Part of a small language model's weights: 9 heads of 32, 281M tokens.
MLP neurons of a small language model. Each row is named by its layer, matrix (gate and up: input weights; down: output weights) and neuron, and shows model dimensions 0-191. Each number is 128 + 32 x the weight over its row's rms, rounded and kept within 0 to 255. Numbers have three digits each. A neuron's up and down rows have the sign that makes its largest values positive.
Before each neuron's rows, "fires on" lists the tokens most often at its 100 highest values on Wikipedia text that the model never trained on.

fires on: " was", " were", " is"
L2.gate386:123120085100152166181110136144120108157079106138111157139175142132119145114068125167166128162014138133135187128089106114046128110119156128122124145145125115086218131137193114122162148081101132151103162174111128099149098099172115154115139127174123152143148093172150106132052152097162048120142148148133118124107152097094094150149140103132175077075114131106201124100145136151110037090120112112109123129170096083142085100184092091159111131167158130105131121122204158152166145139165130187085084101097089108119136119159119165118114121118097180171144172137157136058093138157149137140
L2.up386:123158097139175150132097134111079134122129126097146136095087146164109162093033164120104153127170107069134181192132127191074152145160114112161115137095091136116072094073151172084138153133124212078100158139149175129126142066118111160149140126106108130129167159126094135116124128116108158147103159119165186167106154116094149193083145133160145213140104155114167143110154150160088067073108056138137106167177055091166164111188170123120114131062184099096089123103103078140130140112104150094128144154161123162149102148153171112133098129107122164165137105135134085090146131125091170093
L2.down386:146187119090085085130108154087132134070117171124104108156147112137098120136128141113139120178140236154058108118109137109197113137140133164124145092166147097202182212138115135146128084090080077112091060065047106186106111180129144143080157150119102101114102112164113159142109121046129068129122143087143071114141126162168101060124132144069109145132115090124088136106100128125173112096126108145124149137140140150123124143106077105120110142144078107125146111131134111130156124117189129109169190120110121073102103096116096126155146108093161119160077101152116154165073103089141147187

fires on: " Mo", " mo"
L8.gate376:095146054104178083115114136128121108083105073163165192108121138141137159134098165115108127152131175132177125094148149132093132090124120137150184161170088162187152106149094181069128091110131128128104157149112075146163095119105136115137129119141113173133134123099145142107096143066149068140084181087127158069124123145144217141117115106171160106155142154152095171146210131121058124058130106138079124140090151083135132157109052172127064151124131116122101121149118098066097171126185090165067143095151126141124108089201090104154135097124119132139148194127175140140163115182138149150
L8.up376:116121093162182068158168152134095082103083096133166133096126117206081174173095154183098139103143112151106092087129169121146139124112096182109168183151065112165146132131081172138096073112164148138163125147151074147121138128136179186165133084136096167111125115112120085075127135101172103135104174076090122041171097123099148149067131085181205118140100112140113146134216112092043156077117110098089134182128156124139073134101106130110088101102139081106132137081143156085128124140170114167125156115124120138083124103165109155142121100114124162156136157152145113132187133150147126141
L8.down376:169095156151091125116098162207077096123146080137157162137106157121129111105117171078130134129157126096122106177130137080142107123122126148113170164128165085104178079112079173072129126174188121136156114087129150048134108190111124165159088145120178123134109121111124112112053152107208137188149121092114142113168134120133117122174128091088131169190105161116171132088132117109149180072159091111159182151157161126112180105120134150166079185161122131088110190121134151117104196147150161145141150096105119221146106086146128133118120117158114118149089059108106102162186090178120126153

fires on: "ure", "ric", " addition", "st", " person"
L2.gate148:163125102100107100127101131109081121171141059124134121129155113174091122106146174106130164091106145113110143077070085142046155118145101057182149102096150115137129116160165175102133125097144084109099137107120152112166129090155095130100148159141107161113138125089085121133134120140153118069137154144114164163140067146044138119197055089223127168120114125102097201099133106214127110101150146090128119136125076127094120147064149122156104088098108079188116159125111151127104075122153120153123141109203140097085151108086114162107068140172112134146159119118099077144178186122108139166
L2.up148:077141115159183125143089143089134125129160089142111105126141087140123165092198141108141228068144158145129153101113115155095155165081104156133157160119111149140092145135132131174179139147114143155168113080144138131130138096177114127070104165120146128005140112114152083147091127160138126133100171127142172137149154143122107081105159091117087197192109087119168152142118133134120139109126072120135148140145136083044129167135146116131129171196078123171091097098127157115095092148161117112158150161131209095094143166120162164097044113136121116097148206137154114127116207117151115136
L2.down148:110115129128109101168157210133100164135077165181152127146150123114156126151181129131147036136153143125096115106206144093136077129170134176109100155135114099134166101065132151166060153132108112056099104200180074172149100133167170115151124161141121105132118138141120091119117129094154107098161099126131122106089124152121160133097119099130099084119065152099166108075090168097165178086097071174129125112140175170173116061194089126095117086121172156113138131155140053172186090149105114136130060117099129106176123156091131163144146104144122136114085104126146189132125180140137141131

fires on: " had", " has", " can", "mer", " have"
L2.gate180:124179111147094137104126121107082138092187074146120138094139115142116170136134149157095109163046095126081136051212155099078091150148104112201180126129152148140089157116130058168127133114111142128129141130112153077076131136116120168119100150149169107092166130126139047086189109137139106126183117133121068109119133123090135083100135122153173157058160136103142127146092106098101144096119086161093111135163115087088048178136155053126085116140145129151127139169191099055122129159110132144141167150111140128123194148192131149124108158198151123157155119075131126142082115098109120104
L2.up180:061165128133122175188136046082092167117084088195138171128068138128125184101091098086147108161134068131172120133076118130073185136063144160124152090159172167103146140149132133152119184128119141084151110105107132122112155104085170174128129151120190166107126110077082155132098137057061183094113189149186151131117104136104151136063163079117147177134165169102128131113123108105121114154082101136127126102152118184170100140124080112132139141078134096171147163140172113168132137120079092132132058133133123120130114142110128171141136139147166053131115137150081175105149154154166138114
L2.down180:156178171102116088125154165130052099157146167111100140091183101161064080126056130143138125171111139134083171155103153110130104097132145082145098071148100076137099109151074120132147112126137142089111164147114116103153155131134137105089105141155171133113087072175131203094075090185120144140089119145101070126095106105119105172167192183097097113109122087182152158168154061136113135112107132069146080146126098094096092156097097107167126139119113098150127122123119121139105136110131079090104191167095138172076184084151106116037123136082121093150120169130070108177144096119140108112

fires on: " Vi", "A", " Da", " V", " Je"
L5.gate464:133109096105162065127123123104142106120122044143150137091117149140118156166132083102161084098124123071153125084127120153126135157155138143173118121106082095187094142089098153088106101103070195181118143098116095130125206109077177062077069091189106113130124111112203097135124153148148119118082142160131114089118086153108109189116100111168134107135117211130179101107114127156155117098096178107133110055062141102064100118120072125104109158109142116141137108189083106116098173137110137138143121087136120113117101157088114088094139098181065106105150179138124081091071116129090119125
L5.up464:154164128155172157152181150084102093136108100175120147110108149155123115122090105103078229098154163124175069124137141175139092111164119096177122144100123100100101135086150080097122101141154103152041111161123095159142131173108139124132122099170167154180098110105139133154090100142168104135163162143132185095162111158176113199103096160084111115151064125118195092180172127145109133154107090189096116128119185144109116086154114202139145092172132055133099140120103089123120150132095083125096157172134230122100147115136178129115096116123131110173146097128156152136192147168151128118
L5.down464:141131182138086071125047096111134043105137138125114167120165152109082129118127099126131091136134149106135130069041169143132116082156137177098133159048113127161090138118075167166126146120091121128163131154081171082110150090117152068105199194131116180098100134158146125124153133181117113138083108123096078142112106112202160142117133114101089124110100145081137135098128062149129141092155158118154160088159129137098147108087126109159147157087124052107142125118105119123143109153152108128151102144103098167174145173146099085146092120193192143090196114112201108078123128114095182134

fires on: " were", " had", " was"
L5.gate116:117122103138184118158149137152140137126113106146133088138154104101166169089097172066115074157082146113155148111069123135114092088135169140108152151060121123135128127187085117099171174110140130121146162174051124137192082181150115117034133120168157111166083077143136131084106099157099160094136122110149077079087167131172159164114153104138136135145149065089198119182098142136133100126096111126170147105137131091125176164189098040123151165186134184114122136106146127160126143123193125150161125139090112122130146100154129109093116148145090136130046138167088069134132106092110068115
L5.up116:117156121146161134106209055119101129124140082140133169118114134107115171116092102164105068199177149125084153150099149124096113106136079090149115104146113131089125128167126191119140194135114062054134102148094113113043137112054127206112139182155105116151099117108144103101143151128083128124131166142104173196157127152108152100149162111125117157140122142117069164179092049098167146171098114137125162105184153170134125163146135168055126143100094108146072168147154092153109178122095085122089134155189145161119163145127191127101125128107132124090131104105116130131156177120127189130
L5.down116:097214140112134113148038102125132119081066154176103146137193113092126163140092149088083214094105141155083118125082103114145167106151172091123153138085100132108141122147074103125154195116144154170073156161126149154209107149126146074096172095200144152119099147156126166132150139134143117134063098111173123168134083135155114121130135129137109138116133091143132186181130124146122106124136110070113116144088126080114119118158082104141117133147134118126138093130152078121071126147190140125182146144094152154121127178176072048103134094132107196157119158068144087081111127074138115114

fires on: ".", "===", ").", "?", "===="
L9.gate329:154119116138085157129108141090130092150092110105109103126143075146149122115121140113105098148169195119172140113166159143131146123143122125149117118162116188110095055143112087105137155156103134146164149105089104075170120104130150131122114136116111120065125168133163134097171163112140132143158164140091230180115126164122109162131112070070116184049163145159202173192092200109076112167093091092156050174133115087077129170185134123153187127108133123106095100130124149114116145133153168119132127112117129095079107116183088130167090218137131168106157134122095155153105198122131092098
L9.up329:120102134176101107130099112162164137101102199102123106123132106173141094147134082127176166123193152174120179113125066169128146176175150112173157113119132126089094175141127085122169107015107132141172160149097136090110141098112142078117114121145091183142141130105139143133136187113164147096206087135154188117078117127158103149125088068139130132161098100147102094097150198208126090121101111096105054136117094082073151062131109117149171116138145164141119135163104166126120139152117153087144133167077106065087111081138118064152128111155134186101136110079133172131162130124128105128
L9.down329:096078098109119138126111099138160140185101104129118109166121105118060111157102146131105147173106102090150167089153135113100143098159084137125137105145160105162102103146179161172128159148065120102103116161172147084142129107085128190162175153120129163125093120071146207103155119076147147165061105135156106181116050143087140177148150103136117164143126065085103124095160124101054152038125091202108166127129114132098139166137114142143136142161090106137163138134169118138133238110119108169168173155102118138136116082108100123146174070103167147100082162092100149098082146153162128108

fires on: " mo", " Mo"
L5.gate488:118222110127167104121178157115138120132150108158146139102149129101104112144144108149071119149145161083159116118141156101070102050120173134114172138171133119135088167104090122115122087135169127130109101174083148097123123096077097149165109129147106156148151153116094134094142138114066108112155141164130105086128101152226171130234125124158150066120099135153140148145138122156118094135133143115111188116108154058063121101120077191158112122133180158085060115106112174062141143116139135158139142096120079197088140116162126065140118145098116227106126147126094143120114164116079150164
L5.up488:103178119173115143125128139141065102113134126118173068123110116140095099086126072117131124144106189142109128145210078137113080095179144171113132155124132140079150209073097090104131097126124107112109112138079138130168107166101121162144111144122144155128108139107137144154122105068144146135106125123092187151187159127122191120127174121081124111100112170122173159139128106110101126127159157100118157116110153123127073126164087222118126106129190103136185138114200157117083152172190168167136161126142103112175080091135179161121084084153162138150158080176113156142063192154142170205
L5.down488:091088106088125135135108128127148066084077122099110118099108138094144157085139175101146137123164140119149119131094111152196178148106081124114144113173092105147168068100124212148084182145160150175185195092118145095133094090162122161147130144122090104141138097181079136129128156156169110112152155069104127156087129098083082159117104108179180173174150142181190098101123065106173125094129097172164159160091142168159152149140143081112114121159121125180088174137084121110108110125091156125079080090128112105192215119137136124143062142146154127152125138144170115115151145163120066111

fires on: " |", "|", "==", " ", " an"
L9.gate277:117128168140124128162116198141192159190175145121102126078168163170113158129111134106078111126120145171124159099128068162090184092112145192151174169107111213118071088150163144116141092160135124120166144155173136122194162162173160098138101153168127181134111060102139194092100156130086151055151122052131128119105115138145148137158165147101101099115145126119167140110127192163135151109098127117172099144122105060157147140196172194114131142135169134148130152161128061120150083150100131091154192158142118185106101149099156154096113129139119152112137171077138110140124083110141109151
L9.up277:085162132173168134146163187125132179149188119099062115173169126187116121130150180162090144132110138073157158116175125201120125151106111117148107112127083166140098185133133134152165154086156101126131139140127119090154114088182153108128108248109108126198066097085125091124128162120119154057165128125087151090114124156159101126131107135123095132091146101095184138146142113145126168107154108146142070128102129156152120118191129119125146097107097123125109155155109183102124124124125138096087169118173152104067168121129110120123152150070066222143151142145081178091088094168106170179
L9.down277:067170117109083141127116100132154178103118118162095093124106192090101089136077143112153096110076082100163108118122180108114113195163078133143147111130104100137163091145148122166110115147160119123088118088137162141110158167131201161073147123192103075121078135123232163199153133096149113076122105107158114148147100137155093114180104108152148158162119115137127131154140058110126103141120154149154108073109150102119144215093161165136148161130154193115128168178109102113092170165153146127164091185133094168136113111124129199136148100062120097066171107151082120142114142117117082157

fires on: " B", " R", " L", " 2014"
L3.gate160:174097069137113150143133117141115096156133105119093165139107112123131163113166076143083095130143106169121156093099139151110138183126148072194145148102090133102110197143125163173050071128088169102117205152134118191115158176142134112205107100159166173114044138133167135124132118138150059135136145151126096162095134128107125080145167100168154113098212171149128102099107101140145094102150099143115136110125115176157128090144144096081129162102117088097103121058100112152161116124120173137117102179144098114140164143145114082074107163165138118171105165163108072058153217122132120130
L3.up160:146082088074158151180069109120103120131120059146137143092116111151062131126132115095154112155094096173109145150083165190093149114135069089133096118139113153111170171111111135183127130086161136060182137094176146119088108099114124092145177135168122102106105129177140137158176172139089099078129141162164099195133138134099123103171172135151138184101176189149092158065146133127162123066144070163119094134161150141132072119157187110122073201092085050118121121146099155128157072129133116156139168119137124105125102138116137104130110078130116053146124161073150110120105123168163111094
L3.down160:103202214144140181151127161114144155114151185170116105138202098091163146075119135145110079145107095128183133176134113124207132110197140154084121109147148149111144126093122126134121168120115123171133167157128171138174107133174116107114170104186099078142124114133161113082126117113132174126153140098116105068182091104080091104110118156156161124103097120105122138146130141120100108148079158137077133104081157186115155159028136087148103080145214152116156193129124100100070082114164156146122131135106106184115189187103144133126143118135120151122136083160159166132121095159074157103

fires on: ".", ").", "?"
L4.gate238:143143147202079183139097108096094124152153083092139120147094155133085085146131133182152150168110166135170131100051164161095140166128081128165097174217124124097095147149189123114121116110095173107111162085100140123127170107069120161172110061193119115082143151024158064131099142100138151071142148110163178127057155154141124110156163114204134130137135076152160091098131154141123118104099114135089114124093073121126108152198108111117149121085110116142088147128155095104108139138120119161082145132128108064112089137130103175149111182154100137121114099128111082105146150128121090072
L4.up238:145135125121107201134087100041135171163103086141111158139138130103111107083105145163163077089205145106094152129188120192112113126196118095159115122115156122116118093158117100135101125202137128125154121141082182090107184119150146081131142164142148165124059178114131124079167158171102159151111191143059126145189103115159122122116131094093073109185079107148121127103151195198153144145107144161044133134109140089134168069132145132137129117151111111141099093120119148098106090095099150137107124140104160108100155129123098058059131098189136153100108104105148181134161109167125131155
L4.down238:079146064153189127140111135123132144146133150165128157088141118081148152135149143128109152091139106123151162148143134178114137111175186117075171158102121137150095116131137108108078159123075152129083162090174140132148093113000088191125129142148109176098115114135124142191167096137143140081052174126100165150066101135173126103142142140078090149094131112125168149169136135117003091140119111141112123133129135099122129101188120112142142111151162059096116133126123128129164163149133148150195152190143097109114102058104146142068135188148162139112142135122106061090090115138130159124

fires on: " con", " University", " a", " co", " $", " by"
L2.gate147:111171110127071129139109148139114154094124157059113094150141085089080165132075157154120137113088160108134121172102112057167123126102109122135099135149093143088154143120164095149193117142134151168126099152077131138098137145153159161201064075129169073132133139109120122103086107094129117121153104100125159097104136182161094132139130114139145139090153122080121142146124162116149063162123139101104136137084078156116121152156175066128124140085186074121094082096116125170162149128119120201112130058160078161141145105151144076166170208057082152161142155100060129160072157080075080120
L2.up147:091102079106150183158111162126150109104093133055126172144147143122132093092106117109153161122128158120078177145139122155175105109141160093197130166127175097167109027119087105139135100120101171143142098062106151091132143100115130068166136067131163085165092155175183130119146110115099165160211124120098143025170142126164049176125119106158134128183167111113123116154140182110175076147131122117156101110166127147110123114182136090147138117152126083141092102103087144139126127112134162130171112040163154095161118131139164078097126113119183186169139121122122136127096149140095147151
L2.down147:113106104079139078121165152147091133099114137131128055146091167195170133124218115124145144086174105113121123183121120154088111176164143167042084150152134142107123139143117124160135130114157117095120147166107139155123109198095148175163105131138091109193172068147116171126119136094174156112109109152203116166092193115079100146135148180141108112162082116085179139091091147093141140078127098155131135093196135148165096094087085114144118118100126204101112144124165166160144212079142145173151137137113134121097108113162141179146129096136111101146146128074125074121125129057156112098

fires on: ".", ")."
L5.gate487:140176157157098135118088085073128113192078113089129114159111083076151140127200115179087139125165145167160157108121165162141146174112144171122106151155105155112144156162123121102157104064171180165135123109128064139120144092023127116151117142136130124078136112081149124139124176143152122111089142089148152122095092177119171128143118087176102155069159124143140125137118146132094074101111154137110082149073100126103147161149134061092178129088154156123123114124139134147141134157120087150129150091106075087056063179174107115135136215157137165063165134085088148155118162128088087073
L5.up487:131101135148092157142113143066113176111138060154071156079097117063093146089109172164172079082109155133134131140116139168057132134213143180147089085195165133171142075157126110134109146132122126132135111140092165091099160099115164123175122152145136153063032166091173111108164147170133148090087178114167097117199132125120095151107122124141120140167106108142144130115119151173104125142122126179086085135117071108073149113136121113140104121171146102148141114134103169055090098067147161148072081141108162108130112104134100096103086110163132179115093098090146164112129053128113165121
L5.down487:082070087132143121115110091141129119169134189179079142148126095126191137190145157133164128101106120100136171142147144182114149148129115133118143142118106134109088102155147107117055183087083114187143105124177169132094107154066108136131153135147097142122113184163146124131133114126138141120017130136125095176067135157126085121131150133113113152069185066167183141177094138075092074136126111151121154151082124148144156144180172062157143132181151071151099107136137145070185185106186116180179161156081109153131088101146130137140101142140100130062105153131060107133109143136142142126

fires on: " P", " B"
L8.gate220:118113124200083133121091116107136142120135124116136213116143086096119089094139129122153082094147102105204208123149104108106154087109134123168097093173078207080167172130095151114092104156105160108115105094159134150126164105185089055109105089179128091089099126092113067182131130162108064105148164146164105106150139125133108151190168067137146112111158118165120151103116118131070117107137139104121131149086181149147063097185148081107120168080130118115103123144077105185166158133094113158132112113127129169067110119136106077175176158153180155141113163162126124059124143128140146105
L8.up220:143107121145133117187116034132169141170117107122118125122120146131093207187160094076086086116157107113143141090085108106145194110124079094040111120165069176135179115118110105173161193175094125085081112133160159147140090123134125123100074122076084099104084089203102112109123104133109121089150128067134110199135159151157134152123109092149128133108124135096108108140174061121123136106148180075118132189125078139123169139086092105071074127147137085121190138107157077132136145148152138131106088115075142120132171112087114148105157137113108075103150114086171125123170149159115130148
L8.down220:094163141110157183091114129162161150089116134150137125113111139083126157151144104143154110177153148145131200159145084138110157084118046169108113075103044123113167184151094160129115125184142185117146104134126156087110122127126126123153105087105130083071172078144079048071171154117086082067146091114159111128133159091118112131164129126126161129140100075158064081115110142127139129140158136111173159123111114123139069175191141092168166140129148159154107148098121132172109051129174146151162123118093151178143135139129101169185064180179099173102165164142113092137140168131104082148

fires on: " City", " York", "as", "ville", "ton"
L5.gate325:093161105099143101093136093097169146114161189136123150093161078163154141066106117135087153166150126121138161072134073157087178170138120094106133112163134146176120099171103141195083107124107083154179116111075111105070077101108185138153121091141116163139076139108131126103105091123103123124116160122065193115139104138154136113149129122106178163138092070062095193120114142130138098094122151147122116124154134150113151154061151191124100099187162128120162087114139192081149102115208104163091170108081105111103126147148202188074122142104093127129167121083111107176097129104138103084
L5.up325:185096119093115164134122052122107082132071134152108143134159101110139163076179079181094127109069084116142160156203147198148080161154114086155120135121124158158098146127151156133149127092172138114119174078141113136137100138146097069095128069095123099130105103148141167053104045172089085123144160138061112116121147143147174119129139153170102136163113100114051137120147109081174106106139161103110089103131113105144128136091134148156164076097111111125106137051122134109137118072112164137093126095099131100124152118081095094088098140121161133139166190205119151053109145180108119098
L5.down325:190150150137143146162149095100175115080192160074086127107132133152152152080103134091110137093158171131133148080080126092145177106182150186128120100179122107145105197125117140162123124150088137099170071165113094119115142127140176100118093139142178094149082138139170159154138117078114080171086143165157144088107096132143107124172218161085209162131142062132179114074112104147150149064091156116182121114150124108130181101100118106113140070169130148105116158130117147179142104148123119142130161174093172150165114129157143188168176127139086072089086123120155113182153117096098154156

fires on: "ham", "ton", "ford", "ville", "burg", "as"
L8.gate28:154102122116124073132098102119125118153118130144087135107101096133115191128094124113166094151127189152136143115171145106104179097120097077143122111145175170190123104092174130092111184131085106129125157158072118114106121129171140088125077128139119177155052097170173152170123099130079060131161155142204155116143141211184094168170169134187170161178144100099107117110102119120164132095135162116177135165079156118080167124094139094139155094076124130146079148099117139189127142155156046141128120135078134096071049175097152155127181127124123114110136156122104137130073105150143074132
L8.up28:175116168184117148167166087120151148131139164141135156115106095087103166097101152125085082160116176144103128088087077103144166097172127155116138144113163150159074133092128145144088159170155082194155153123102100150089133109134076133080137111117137131156114096130136137115154107134047078177097157108109120148123167151125135084112146100153174165128122149135129134130129134149153151162092192110086137095086150117103130145106132049121167123152154126079104207090094145134144171101172177133167081152082100070181157178152062118103147140134059093057159119157125083127099055138134049132
L8.down28:140112111156199131112082111124147130099079156111115212084196063095147198098077092151112123108114176122157095143106097150122076076146099128120108105189162114118125108189147115179184151125143094179191133149099169152100198152157126130127112124126134122132083133126158153125147103124074150155127137181169178110143098155189114117156106133130150164125121126098127143176149141123110155100151184114139177074117130143171141127064121142197137042134120150092162126139123131110118137083173130151126108094064130159126096183170123135119181137104086134120106196186097108124109093146113206132

fires on: "===", "-", " –", "==", "===="
L9.gate182:121123126127063145146183176079109143170131162117126156103131055105049134138106077112137046154176192159174167057127149103139134091094152133171098113141134178136104097184094199102129102107089099092119156135116095082151136107122160127130122107116090158112192105109123117114136083105105146125160179124128181071126125146040132150139084103118098082093168113107177181137135133145119146108078090119135144200108089140133094136127138132175199100113148169121130168118099120140071191144120085157145156106156130089058116087127104177120092165174125158130138130109116178119142117164138104131
L9.up182:125122100103112087121184150113093131135169124151143153113123095143075055125069123092076101119101179136086125142138099115116131132170159118186165133195153180088079129127170098107152129152122146091134102113139112093139110120113195130098118140149086156095136100175142124088174128115088134141168086123102098120058115145127078129183115095137077104104160052109194183133151134070093151110140096174145182107169118165115192135149143072129185145161072145113092190182084109134123150101105126113167216203096097150116093108143134139096123095160127170118144143149147167103140090174146145111
L9.down182:091144125100129099119065125120155149126110110173084072155133127155000132131087131132090136146136131139164167130144184151089122147167069139136134130165135060149095138121150157132162092144121103172114109118112151119135123127136212109117094127136138140095146110137218149099121145123151130093119141139109103169125015167127106100081080059114106151128181088141149105132180095144112092176179134122112127103150083140124099093114170148158118151133115189190186156143177122136156128163122103180193107118173140117152129150209098165181129130141159133090171137131132124149135110139166093136

fires on: "ton", "ville", "is", "it", "ford", "t"
L4.gate169:112126117147089079117165112125212109102154161124127166095088130167162127078096138099106087197102182176149154085134147165122154166173143070131097159138105118175134061125207150098127100106098102058130125081095160119127167126111153127187117155166115150101071076127120120069121108139095097114135166146104119099122114166152128135178142162181129124091162056116123154121096119140175128080117152085103113121161169190154130123058169127109140155193121118151069075112160165166116093109171087190105120091152157132126113137116081133163114135152136146083127137080099093179092096135097089132
L4.up169:176115156104106114126143100109124209099093150177143130111126073100126149116072154141130126102100182150124152126182111120088085099167065132130149098140121123066220094113151129210114124105116146149109084095101148115098181118136131127179082170168099103108058153059141161107153141115100152131128147143089133135191103156150125098104093124173137162105064088123117100115132095113156115143105165140105142109149106171096125152106100132094084165130110067161079138061176135146122125125110150092097187127079193110137085116106165169084134124088090104148133114167150157084144105234153120130
L4.down169:165106105140126124202140116144127053147153173055063098075176123138148144109064116098135165143114137114182106074124080155143153179154119172155115096168078114107137155191153156141131156166138163166123066172135095131136122132081167083134152088124149115152111084171150151134153163147086086233105130084172108134131129109126108133151169153116177128147085111108080156139091086132132098057176170120119130146138091081137148119065142103175096059148137153100165155131088132136141111166097134156096148108062167135138150095188113150140088173103123118132140130143181107152104099160092121103

fires on: " =", " Con", " Na", "vi", " con", " $"
L4.gate258:075109087085137105174177132136144138179137172131157119184125124162085164164119169102106108159117137167164128087159080110156175116110101109142109145170126071119149100178134103084130122135079138110164147110159118107161141138125168159061100144219114122126153129083089094130085148085078131144108114159094125114157123144187140161156081101118146132098166134078190150112131109158170068167109137106166112118121056107133142196107184137089134148104152135113144147124097144161159132157198065104114180075163155070176110053142140174152145180130161183141157158164100110099130089176129143102
L4.up258:122155065113141125136130174111133165116112138132153152120072137157178109138093114093106138184088111141112128159182136125156167156123117062055092129094165109092134143092161107187121059120133140138128144069111128118175158106139122096118121126150135172127070138162098156142166061114088100153146154173159107147121144166165068097077162085083130125070170171077120079156137125117149119120181118116132148154149141136106162107104135092131125095155138081140146138066177176174145133184178076087114089065096106098148184036133141118137135113113137151113158172078119192109137199107085150164
L4.down258:102148161150143068070113120134120178135125089117103151116098090134171123128134153118069160076130129055159120190119175128014088102153121086122151135067200181135132132132144151129111123133139108167099122164102107150131122070073111135159135190099181112174152102146157112099138197115114104109085170155131134156100125059095130089152126163201124123170093095168106115143147133141122163122126107141062105101140135151156160099099064107159128110129089155102094180145145096115098155021124095154130100194115136174136121169098116095137141124121135151128129071134098122102113137070123115176

fires on: "-", "|", " |", "=="
L8.gate503:129128086151125160129172124145195083123107164113141093152109139131139105088090115118106070171137168096128189122217113087119129110130144169196064144091154162138107111164095120077098107109124146135142105129143148089157146124143144092113136097134123128093133091143130163144089148127208130106123117112127187125105138143148161167141159074154098107068157127139196128177149132049122155126101113112121097080055144107113108157169132138111117166179115125174132167076136116142132116112190106129198087093091127096081085076170115198112138190179120141133155106151024154102089142149158123124
L8.up503:118078080156125084121163160100149186146139102104096144144135148135105160136092078171143095119171137131126146115087141109095175119120083120150125057138126145113153108154132095134160113133102146110110178189153152083141103050128172059112131118102128076159132163139094104182135175119154150082188176205093184117140133111139095102183098104124186136113117107137153139093073171177149076164154142141149133163205117132137161088090140137176124199191128191100105172152121102125117117128138122051178138139118167144132120131153160204097137122088145097157090104140175096073151160115147146114
L8.down503:134092123124108112148117109100070126112048142141097140104112090137134166139103158149096120181130161102152159124191152119153127122176076148158134139163053106157088113094143103133177168188151099102186119164144140133159106107137117109174118109146127128129117132088165147150162118126133160143134077185158150143075168124092149156117062034113118174128161148132117088116141135045104053095066132097142153165149087100079174155090112102124066156114162165126216142106134113112179151133114118094144120110112099101114093091076181135117133139137140138140154102194159165158070085090068104118

fires on: " work", "e", " play", "ed", "ing", "ll"
L8.gate438:142135125133119117086101179088141128135139141138207153150092115204098141122152134175077167121135188139121117065148084095114181118089139136129127142150114166184058155107106165070125146078088149120087159081137076128110105119145094095170135153092098076117127104122140151122129102133077137134111158147130084127091149152132120128181138108175123138136098115180138135093145063077095102141169127148095145157140060177128188143154125097140153129111049147113104076136141118118131136143162106079092232172075156158113091104163090099088063117118125140197114113164092052135134144098106136100
L8.up438:100110143154123071189163108155164114098170101181156132111127170109130126207162101168130155145126104119155093097103092114119065122087112137126156145152079127136153152083179124124139196112099154159122131067150128132122078078096136108103108173151093081138128120179160190144086160156183115129137142121099120132137111127137107120158165127160073114152118127090108136155165131202159073078135082195132141170118190118127113166132124105037149162130077167111163130137078112142129074093181074137177124111093145150132108163083188153126133125137079060095113151142137137113128183074098063113
L8.down438:128143202089155072155113088099133086181119184130220128107120137132134116109185170067143083152125148132109097136115138115119123119206148154108117158142155133068081134132067136149120103100133184198081144152193134142155123149118178139128107142103159134136142092124128076126126168137179138180079087116173082085173123130177110115141204182160117091134166176177132147125127052124129159116120185153130145119139154114153152128080111150167070107111100183129166107073161125108117125134171142123163108161161128090101157162146132150079133190136083176134157165171112123072114111115123152162

fires on: " an", " most", " Country", " not", " ", " some"
L5.gate125:122152095145115215134079143124094149109071141160132157089178082116109140128165135162094133121119088101171194105127096104141104118125118157220098139109125156080107051171086148123128077084139132117091136157171143097133068101112129102175134182119109115086145056128203197128130127139136163056161214133101113098157069129152121163114141131124142128065129071146157124119155184114107075156116142125118132156198154118153136138141154136104153135164132141121149152207142150083111128147150150094175139158095128124109123121171173172070153138132117198123129122149136115094089101156172103129
L5.up125:107172090165144137148162148106161130118145102167089138115128055133102144133152156187103160131105082071181171139101120141115156175145131170187155132146119128173120069121099156115125106126142144089088110133144078037152120111145094138090135211133096118086163109163198194088171150083119129031124116141136069143153071110157126172085150137134129095072109135119158168111108139077023134103097097092143165122120123109095136094151117146079145119142155156147143125151094098127187115124164147154116142140176203188118129135179129142175129172165160167106158109123110119117125107151124115127
L5.down125:139091133162168119100122151118177100103111112085142119145087203146110113106156201117136152158136116195120067167202104129102116129147155095109115161146127110086174079070134096096082125123070099115140070158091140139129164103172102161130128071161128080112112208095059106167124142160137149183160133111148147132135143144146152134099107188116128111148129149125090176139111109112182098132143124185146165091150150093167113158194153141123109148119143104125159147143095098169057110092175191153134092062065070052123138152119141132162162137128129092087130155150122083165119148102136142190